config = dict(
    d_model=320,
    d_mlp=640,
    norm='rmsnorm',
    attn_scale=0.125,
    init_std_up=0.024,
    init_std_down=0.0,
    lr=0.00801,
    lr_mult_o=4.0,
    lr_mult_down=2.0,
    lr_head=0.0084,
    seq_len=256,
)
MLP neurons of a small language model. Each row is named by its layer, matrix (down: output weights) and neuron, and shows model dimensions 48-143. Each number is 128 + 32 x the weight over its row's rms, rounded and kept within 0 to 255. Numbers have three digits each. A neuron's up and down rows have the sign that makes its largest values positive.
A block is one neuron, or neurons of one layer that tend to fire together. After each block is what it responds to, as a language model described it from the Wikipedia text at the highest values.

L5.down23:180123115148174108147148114155118109155106122144150128115107132066126149126157093078108176149114109065175108128118160175136121145140150115117149157093094133119120099108120154130170144115196110062111108115141159074159102154076130175115106144131125128183184146062139091144158110161065088138
L5.down80:149153165122134160129137095156097142145091209121153091166143111132086161125063129137093148099145048109135136135134141125092106139116142122149081151149133115129084142115148178125062132151142136155086111135173139148092209163128182128159086101131131113137132145139131173146184133103125142069
L5.down111:139168136113154130081092136164125177103142194145131102130125092113060128139129145093143130130198141082167125123123157143108095108123129122095162129158124100040090095168071100076099134136119080174121078158125160154130110147159172179138124118108092134053189122120197140081167139105087118087
L5.down205:075108106119120113110131173143168095174099177148136129078145179121145163167102140176134103110114000138095205081115125103152155099138077118097147182103134086142158105142207163122106069126106064123132134125092136142185120148175075125176146135157063187178132124161171126132148115152116139157
L5.down223:123125162178126118144141123159083112105082100133096141145092173130046152078127090096131148171153148152129168099107065085100082105101106186020142159072186102165109145100168174062136179094146118159139134045097116089159148193142130114132164143119165171147103198170065073160176159134092109169
L5.down407:121149141124101130131124116152089187117178076104165138153067173119127100157063126141081131156064063188116114106108092051104137120121161128151180150128151130119112138122168112138110127111053145113127113154099129089141097061192118104084163104208164081126104169143066117153107127156142130145
L5.down435:076146117085117124121110051109166142077164086143143123166102092061184173070091160086119115197175064081088103121123116144092120157133146139153147104119109139110124104113114155163130154131152166194087115148127142138127141142111115148119136178140181202147127135111116149174083131166140108093
L5.down487:032195124079091096038139112179155141085121108165127167135164103161122166100152173090132151109159140107124111128090112127114158149137165098097156144142159139154101168119160138124151181100195128181147184107166135153081116116140112125199099109124113068196107108148148125115153186139122177183
Responds to: First word-piece of an upcoming proper name, often a surname or place, such as B in Bierman, St in Sturdza, St Davids; also "and" or "of" between names.

L5.down11:123094111070147125160143164137173111136072137132071142137117112157153172138135153094096040114145168127160146197136118062126059113163194122167082069183128080173154130082114143122141104074112148205140174193151116119120134078170148137163166135150114120148121183124081135127081200182101159113
L5.down77:136133133177111148121123112146123152122133145134152181114136135145127128096142152134133143104108048084085106145134140086119183107120082119088140094155165159071184152133077115094095130122153142181151109206107108117092129091179094086113119168128137126142159177119068163118130107180103133181
L5.down239:119130063114164136090069124151108083162135158115146146155085130108055101045130136034139166122075031132141125058165113153128131125123125121158164206144136104144105160180105138120114176156092128170103137108147138106105113119141170122108148120168138105124105191176119066134130150145110065187
L5.down365:133147077122115126129127130097191096203094094163157142172114176101149069089116130116087080161104028122139197210135145165107111128109130153085191095146154204124070127102135129094162188124124094186034146096142136161114151117179126097129173074105157134178151125057142129171149117127106153147
L5.down395:144118120169130116096146135147132101158166104109150097127092101116175096105153099090153148191155130138137133131175073163148125117143158168090051072103129156124208094128107109169143171141088158065108132099141133135121170129144146135165097170119141130108107135150073088093133112144123134175
L5.down416:152112131146128111132180136112164128121188127095146160168107147113148122163109126099185120130166065096160113142036127183139099143081099124138094102087116097081139116096218141171144127097109090064121171091115143146121171140073173170076158095132122167060140151101194133109168121126164198081
L5.down489:170160132167100107143181116138187156123105135140146129125101083154052093171110151107105176100146211156111130097159185092114118074152131133142186090068116148103077161134097139177111155093136122138104085106129163157150141129105132110124128188188146149139167136190128107117099112129094125092
L5.down542:219205157089136076119112152162146131122079110078085066129121161110123133167161161138120126128072000126094141114176113088125114144120168089071103091165104117118117154103129088113114139158148112099129085121130131131144110100131111167095102136177171088148132172166092111141103187152138090164
Responds to: Surname tokens or surname fragments inside full personal names in lists, tables and reviews, such as Maxwell, Sanders, Kä-ll-berg, Schwar-z-koff.

L5.down6:134192090174115072149137118119195174112130108139160072113154139118157119141103206185094116093130042144137156075123111107137151188104108134147135097088128076153145113167107109174072145117096133129251092199078090134087120118126099144142102141150145090109134128152114047133092118148120071119
L5.down19:086133118107088122145138131103168091147156163122079128098114142199125133074118149121169151082137100137130092129156163097124102126116073133103153150068143085108156138062092116074148099169128166127120128072176174098137108079168165090136117122100137108110158173094088126152077085170122157185
L5.down67:157168124108151133127057128122124182116096118102157170109099106108160128158164103120111154140132021134146135185112122111135126163166105098126147097088137101062137064137114126121094110160102143110117139127132113167105132131170125094097127172175136116157141105173113154103165141120166120156
L5.down72:111106128155138123158121177095176187149153199159147015152101092095150118128098079154134110125108178121113129139164116141101171135126122123136186102129143096122089133172125135139146068087122102133178111102183137190076111057187114136106119137118135125154122119108153100196143154187117163175
L5.down126:093187096146151124097148142148069092092141110154072120163157114107084104129150136138152113155130236137098102088149143131094106094176136090125045159105144147120130134099081126134144114097175142108174135115152136166110129144133167098206123127105117111129160137165138061124149135076131156155
L5.down236:118126085126120162214152152129159130141146124154145051181173137155123146112127128138097150114110087116129101084074123123137108165152117145173117135084155123134115083158114157120118123117155109184180128138089153141053144174096136145139120107114157134135113189107138131133213138141173131158
L5.down472:068142116108111109160131124167150104139128142182136085168111090113158100086120117115169115132109066079131121092127113087125177142177111097167116057141137106117123118136107108113131120115151130109132188161115141125130090088176073150121064136160170122125143112159104146131138127145137101151
L5.down575:118111115087168106104135132137112140179082122141114099147173138118140119147044074100121171119107025094101158097116172154105161142122137138130160183127123158155190147103170177109164143131109156146088068132131127165152159178125126143100078133100127145167132152111063140098115100147185148111
Responds to: Interior or final subword pieces of foreign or unusual proper names (places, people), e.g. Noemf-oor, Jiquipil-as, Logroñ-és, Karlsru-he.

L5.down12:130109103151146094138142120158147097159112101107161141144141158136186088186104131163099123126127139163107140078172138205146095128115124125140112199113142105138170069149180126148121103138081121084134119064118119089139076129141143168104131147158140141164125115095146162143162128099097129128
L5.down14:085156115103132107095151142100153150112170130108153147120093169093146152081113098122038127132104130171123094101108114136114139151093147128131111157167117144131149093076143122175120142087136148158123111093087138175088148093078108134182137191142154110191127140132156156158163151146063073165
L5.down204:164173136092090147147066152138130174064195130103090137140118157099159157115112155135130140155126255144102119084055114167128107166080177087125086105163165137154141126107209133128103149115160118083153202098128132206113134163110128115184119166152148113205128130090099122121171108147128119111
L5.down351:224057087180154102113107118107100084197141117150142105101069144125154090139171123125146185103165031123103162102127150143153161134169167118093120148042121167056121117077102142122130087134129137105091093049099086149130158135134141198100135132117154124132091106078106119155102108115149142162
L5.down356:138087118114144143110120143173116124197169127117140137135130205134113129223093103166123146134158251122155158118135151150115141118120140110124124217122104175161137133100161129109095094147088088082177165111144105140118117132121201131147180104155118179105087162102177097074105133155147123145
L5.down464:108138064146101166071091152124170105119135159074150176077121094038137153090115068168112123056092142115087157156133043192125063073089114139103115099188159142184133183171185123136120162158143148135099089101147148127105193077144123081091131145125133130167134102165118119162146091142134084149
L5.down562:163117129150078155069134098169101107075081065156128139111136141129138116181087109161200117090151042147124134160219076137159094116177169151131152140073131101101140110129082139074153140130136113100069152094182132137171089097125132116137135120059154147071104144169153106110139156133131135139
L5.down617:067112108130108095114144129188115087140078116159172174096075093151072031094136110086123121079095095108126110174177113123137131106210130178121160179156111118116101172067105165104147137149107122184090058090150144084092107064127123127031133137137130121101147178133155136139105136083144114161
Responds to: Fires on the first element of a two-part name: the last piece of a given name or genus before a surname or species epithet, e.g. Sphinx morpheus, Robert Aiscough, Declan Rice.

L4.down167:127175131112143151152107119152150172109134130186204112185184121172084120159106120097140120069092084127147181157153130090133139121133114080115166086175077154154141125131115102128177153158105156121139181047118163183153170124195103149091103127163130112136137168103136123168070154126130116170
Responds to: Pieces inside a person's surname right after a first name or initial, often in tables and taxon author lists, e.g. Beck(er), Ro(ß)ner, Hop(ff)er.

L5.down309:094150153098090125099157151163135167127167102133099155136099117138110183070141097145167143146145022167201118163133076106168146146144063114124132080128156108129097127168125093110153122184152150088159143116078070186145091108129149102101109074084128154136097133181116179136184118116122124101
L5.down331:151141153128100117152168186193129094141074149101060135089095141093128146132133176137117179121114112125144110133077117125118130106145210088098166150069146080110144092139201136132160127117094118071092185116088081106109152158126106130153068171117121172148119134131080067085104130129080141146
L5.down352:103109148144108109131152152130193137181120138157135139112200067120122114170143174117095115134193024130148135083139099190073130187144157154132107186143137093072093168122164129140147106117133124121108120151117127139078143218053145123122105082176124129068153138100128113126170164134128128126
L5.down376:081117118154135150141098106160083086133154115140127141159126092157115156160097169144142166080149138110120099119143086086105125201139160129132144142087110049086147128122120123137075120105156070118094122059165096100093171161097168175087127149147168100073161138133173107134131125169073165089
L5.down400:159093152054112209133135119122123189215139124106121110151156200192107174138100082136172119127092171103143134095124106165109112132132165055160123097180135127143166150115142169130162149125162147101128126137131127080133157144111127119117126112153139124126178107132136155128117091129104139133
L5.down479:148061161111124167155144095093113075122087159204095094105067114168071129142122077117141131145149121151089164213117141096159194074153127145112157152129151179121076105098108150152082196111150146158112154153127156133111113199130139132140148133136145155154133151158082166161139118154097108140
L5.down513:025124132115105127111157098159132145121148132066155135161122109161091133160142110138095167142135067107160103147093086163045091151148127154197122103151128120118108108162114118187155127124125083152139082126129115092136166142087158109154136097137128130077166179144155135114121128113128157152
L5.down601:114111142116124142178137095188172143144164155118115123154135109131099199097143118046104142151154208116111098176112080135062122140126138087145109081071190096154032152074120086116133130125151136168116149110073126141178118115132113177207109111114133128157149149037099110114081139137161154120
Responds to: Tokens inside sports biographies, results and stats tables, such as played, runs, defeat, Total, table cells and per-game figures.

L4.down144:201126112149158124140113100138085112121153152113163127037117150154109121080152111144136111165118180119202114115107133107146204138132104087132226093150141123119141100082111163140088102099106120085072100111132122153053147104065136113075168142098102134129131091135100107175099100144127101115
Responds to: Tokens in sports results and stat tables, such as the away marker at, score pieces (–9, -4), table cells and numbers, and words like over, led, traded to.

L3.down8:103110148114119135142181127193195109158110119148145062171085199157170104149126072113147156165178067112155138098170163171123213160140069110129188120156139168161097152109096146137185138142151136132060176115125085044120139087144163084107075131130084085140097054107175129122146118122122118114
L3.down49:122096133128146120146148153159117085128190059124196070106164114098099187140066117114067138151124052091110180097177139136131110144143167098144208130144133106166127135158150143174112116175138115132113050171155130169148115156104047167040163154146125095121154092151146122136112040116103151130
L3.down128:180129155128166119125128170144175142120095154153112152064132139088125129165115110088165121124128163179154183125055137164164180134120087169178174163156107161120134128099128166110108175059138129140136076069133096133155143134092109104074120178080127100100090124086167126082141114129134178147
L3.down156:171103080107130099094069149151156148131131122111121206063099115111120086142129144161133101135147218107126120146194096114145154132133156186076120164125116108156134082149087115145166150076167138110201137127144114124122108132114086120148124169146130124126162116130094088111097170112134071193
L3.down194:120143075129149140162175123145106097147168109169102120124113102203206139133173152045118135122169114072168148016119148094149057140120093130137094150094100151168140107141098115082145155145155135109128064103118134127142164101085138149133177174148163125148129154072164084156155123091093178135
L3.down283:132126086077136108143163142117159130130155135173115157135133129154118052207093073076138131120107183090153134119127131133122119121192094118187163153144174131101152190091118131137164115169112184128065200132158105117111112195139150112125142142172144076079167232180063128138179111140165120115
L3.down424:093201100136078141113161152107125112124098166126062121123161156117063119104105129158096112106102131177156132114169118120159104068103136070059148093105096085135083181105121116086157125161089153069119127113151151168110141095123159135105102121147141151097144117136130119080172145139166113157
L3.down443:100145133085148137155149109118165086121079113154161130133128132141138131194108153116168155161085033090150109159167171168112111125107114083126143160101122134119157182112086148122069107116122067141116161070097068152132188105097145116116129141146083175080121134171106142147169185080150158131
Responds to: Subword fragments inside proper names (surnames, places, clubs), often non-final pieces, such as Dunfer|m|line, Heide|g|ger, Shear|er, Per|ug|ia.

L4.down264:096104077129159093093178095152134111153175122134170101120130147129134183114154117140102122138119063116127185091160119156145124182131095124158127121103089134145124113127108069096171106113095129042124114057119150137102146114108146139125105163094127154168130108124109087149155127153141132098
Responds to: Final word pieces that complete a person's first name before the surname, often in tables and lists, such as Marjor-ie, Tony-a, Ed-na; sometimes whole first names or place names.

L5.down109:191205142058132088156160125107086101120100172134181120136119202146148122162103071149148123132173125099176101085172089145132125123112150114124051106147185087146192150129073134194150144119089130140177164130107156167103109111104150160110133154107119087125114143099172089083138114098161143102
L5.down159:140164120155151111132079114138075127171141126123090091125097108115140200138088111168154164149124189129139063130105128135147102114112110114160166163106026153152140117132127103147139069096135140194175134106174147145158071162135068184078190058103145116145138104166098146129142147107092104147
L5.down161:080135144048132160106134081153175121135125145104162178093123168139179144186184123132082138144216141105122174136082101170109169155138130117097113042150073137113170138151173149102121154143131174086135155144122134099135121183198114148195149094146115120146077136141117061114124092083147071131
L5.down251:115154162112088122134061186136121150065109174153141086122117159089121085158122135098070189142168072095106183128040176176168182090108116126169148095172121045111136103130118129093080133139153159082188081118113105129170104146108145105152143144126075126135117120069146101149139096182110072133
L5.down272:104157162116068180133160137100107146154158187117127091144124132164063105196094196109126110134158167139147146100116094129127117134114101102124095147120116064146175215095117115122119138120148129123166216073071064138102166176185080169178140031130142127091174088206153202111140131137101084135
L5.down314:082120124154191130136125112083137155135135119120126111075143168155147138134065158112153131162113194146134113152099149126131157171118126096132155115158100132136175111168138118081093143157119133109100070091138215107117145137069129128183139136158090091090159112108128193119136146108118134156
L5.down401:079178137180132160138099136143077140136147113103153124101156116177067159154147082135139139143105255113100169113128094118129104155086189148106129125137167114146160117116075087166107108154089117126091067179129114136205118147087149074125122153120176146175109142113119093118125173150192091106
L5.down559:150093137069174160102123183165146107136114103126144130109158152085126082108101116161139133178106162103209173063121110158111161129156135101132142056176074208200162122104176126115122127120133183103165116173120155144119184128123091085096087168066121140119129131104087154082177078169096138124
Responds to: Newline ending a Markdown table's header row (after the final |), before the |---| separator or first data row, as in Year | Title | Role |.

L3.down73:117175171145075090076175147125119102123114093090085190102159109199135099094103115109090164103109131144078129153179186154108106143101134103151178143149129116101107120126101146090097094108117089138093100170098150149135069094084111147132063070121144086146148111150189146052102138127137144162
L3.down94:064164108130111136153114072150062157109085102025125134131172110127048134136079139133179126088090141066145075099119172136090113137176105138135107156144175155171090115132152175129123193179139150140169144157113144171081163137176158175102123114117131090074119176168179154110087133168182102126
L3.down158:173162216060127079169125138144129177166126114160110105163121145169119120119109122133183105198147124167091157103163125144160097098138116128141113178167109196127083136104158147119113102186129085100147132112119095104092114158085176124074140143162196090116119093068110112100087119128062084162
L3.down193:129114131153165103150145142126154136153102144119138182155144107108126121173087076129161066153167135081152160111174162145135066130073077223071098152195112071188124136095115133132131138157114130184097087166124118065130063131135134117148134144155156043140071114153088157137116110107133127078
L3.down201:113166171142166138127194143141102086175095159128112086101127122156099107122162081153147116160093142089084162168052149146169136150092125114102196135121120138133140079142089119134184128149117129165133105132142084155125163113158104125160113053176182128192172092060146112123139136162098105135
L3.down246:082148137132071093159112102099101142143096192161094133124155142205100186161196178170171155155130073139116074099140087174138085111076095123136142122084165174079081098083124124159158126158104151130100242110155080163122151123128164097138107091080127091189137120147091159133112123089167146098
L3.down272:089102145107092129107156129166125148114068090114147085086080138078195108138116157138158162149142116092184142142130102107088129123146121099145193112103158159109121175119165182120154110147115090184154154153108127130119153094150109149136128089146146155094144172088160208118082140132153140162
L3.down479:130125078111140136136138178126130128116121150169075109087098144122158104154149073135132148089136132106082182093169142158163104106159092099117171121085107107143090077075131104098158133163141159089113154130107099156075137177152171158201102162130107137090114096168091143094171128112128096128
Responds to: Prepositions and linkers inside set factual phrases, mainly census demographics ("were of German", "from 25 to 44") and name phrases like "College of", "temple in".

L5.down24:106128099116091153089209189155124120107036132128128128049085117164108133096107070143110124115101060128137179167105071162151159149116178142118144143116178130056115124127087144108155146168132143164162104096149157145175125141136118109076095127161096135107102104119122107175112082158092129127
L5.down195:141121114099113120076139160140125139151130047115140189155142140106068187080090157092149105157093216149071152224110103139110170214133106143144163149158143128112154085117177124165031100176120081170201115102136142112132168155078105108200157124097113126105092132161149097097114157139075061205
L5.down235:137093150072125157076115125123075149133104143064080119107182154109183102127144107098164179162182144115121089125097111105115206171118138190165075128101102165051073134071185054147139185090126198164141165133127112146108134169096111113140145060065132083032146034103087151183141080162138145112
L5.down324:157169096121160120109244101132142132150105121108117161139146124108152055198149138159154156076172098111142170137122131114200155159101150086132158097113139142152156164052127108119171143151146129120101102181085121116145116162164141147038138153175135170132122185110074142149154119160113142154
L5.down497:139134143173113103169185122109124096135144169149118159110130095115133064130108150130213137109206196127135120146134158168183111164154156138104152166115070139071117127120142109140138164125121200133163156135093104156153111079143142118088118085147190119101090120145166052157167129125105094176
L5.down523:050141105080136094149097177124155135100134177129118058099113144057100140126081104140165112145169124087094143114050131131108137061144160135145067120145186133136167102108115101088114105156132172156132112104106149217157093142156094123088112098164087130110122135149042125172132121082112167106
L5.down548:110131148161145146122134073115137107159106146136101127094147097107120080098124144140122199148172233130115141132158140122143114082083128133159146154043091141141107103117086159130104090118146107158089139100101157122162093143090113180122152144131110091053102164111143122070131159090150137137
L5.down608:120107067167120166126147071058120088143102127149113184152110099132149119114167119142118183101099133149131110083065126137211155119095083131149153152132132114146112148158110173147137131175147117114079102152156138136082224151097139125133092159095164150128114100185123128213096124111088137171
Responds to: Words in biographies that lead into a person's new post or role, mostly "as" after served, or verbs like promoted, appointed, became, elected.

L4.down296:164153115129117158060112097068139149134115065103093157097135165140172122180185153147116116150158068066132139139094140120134123136064111085111157190134098133151162136131125124117136114112144132071148117167063114112154138095113111097143139160110146124158129087125150137080117071162152108108
Responds to: First capital-letter piece of unfamiliar proper names split into fragments, often surnames or places, e.g. L in Lozada, Ledyard, Mraz.

L3.down63:100121123136085092111136130103154160103136130164084060156137146150075145105131122152128112128100129112096112143128121142159102034148114099076148148169112074153118150086115157082086102116214134135116106143113159134096125142151094138121111138092138098130113122171103121064141082105097181094
L3.down65:108150190130101137105119059119137130158140135116093128087182079119087127030064125093144104129106143103112068196116117108176116085122113129117197175096115112173100130104069199174097135119131132099091162095155162155124050140084157139144093086150123096112177127142105134121151174096160105126
L3.down215:090077158102183146132121128121115115173104120193103173153128159136089119139152068099121121112112147171117101137194142152149127088131151098077111197090186096087167113121147099200136115095082122152124210083123161175079090186146135120107091050188104082126160108112120139121152157116158190071
L3.down235:163148073143121106133136113106145120136108126131077094169163162138149187156144099169113081129108243095090150100136068122168104049101170090127138107117110081146115103146152153164143142116206185143144100138135158170104139154148145104154126162137079162124113127121065125138139117138158196159
L3.down279:095105081161103158128084153087131152117108118087120136060107163117134116108183170136191206108091091146158143112115103109153139086115081149144099114125131120109122134131095177125069142118086091147085150135073134099124096186141144093140134125115107151117112108164131109067117144192111123136
L3.down359:086097112138158152118117149140190116163123100097107051142191129126162136160116081142152122163146174128167132141161143172113134082123155104155116112131196118167045156069157048136142125073147149142130142201162123148100147116136170183154106136116139113139096116114081112098120127153134134137
L3.down388:080137155126096110113125111072056173173163149140130108110099138155176097123078111161146157089125111118149138086109131078203150141160158118150140121096089112110176205070093179164114137184129179146074113093104122119144100153137135209162133053105136123121102157168177186116158155124076124085
L3.down437:145110114121127086140112122161127227136121129114132147158110161155132120096163112102135105079191063127130102133102059159150173124128158171166090105122135135133085127127153134121136114113122083110103183150128075028116104119113062215110125106115146106094103141183127148142104158166173119125
Responds to: Last subword piece completing a multi-token proper name, mostly Slavic surnames and foreign places, such as Lomonos-ov, Karlsru-he, Helsink-i; occasionally -ly adverb endings.

L4.down291:136108142145161072161119102129160172120128142142151032149114174139186101102130104122133150149121000089101096116158124105127167097137106087117126105112110136122140164077144168118161176167019179186155108144110157107104071096184129158124168172123100141138060150116117175144080141151095109177
Responds to: Short consonant word pieces (d, g, t, it, ig) inside foreign or uncommon proper names, often after accented letters, e.g. Städelsches, Heidegger, Grodno.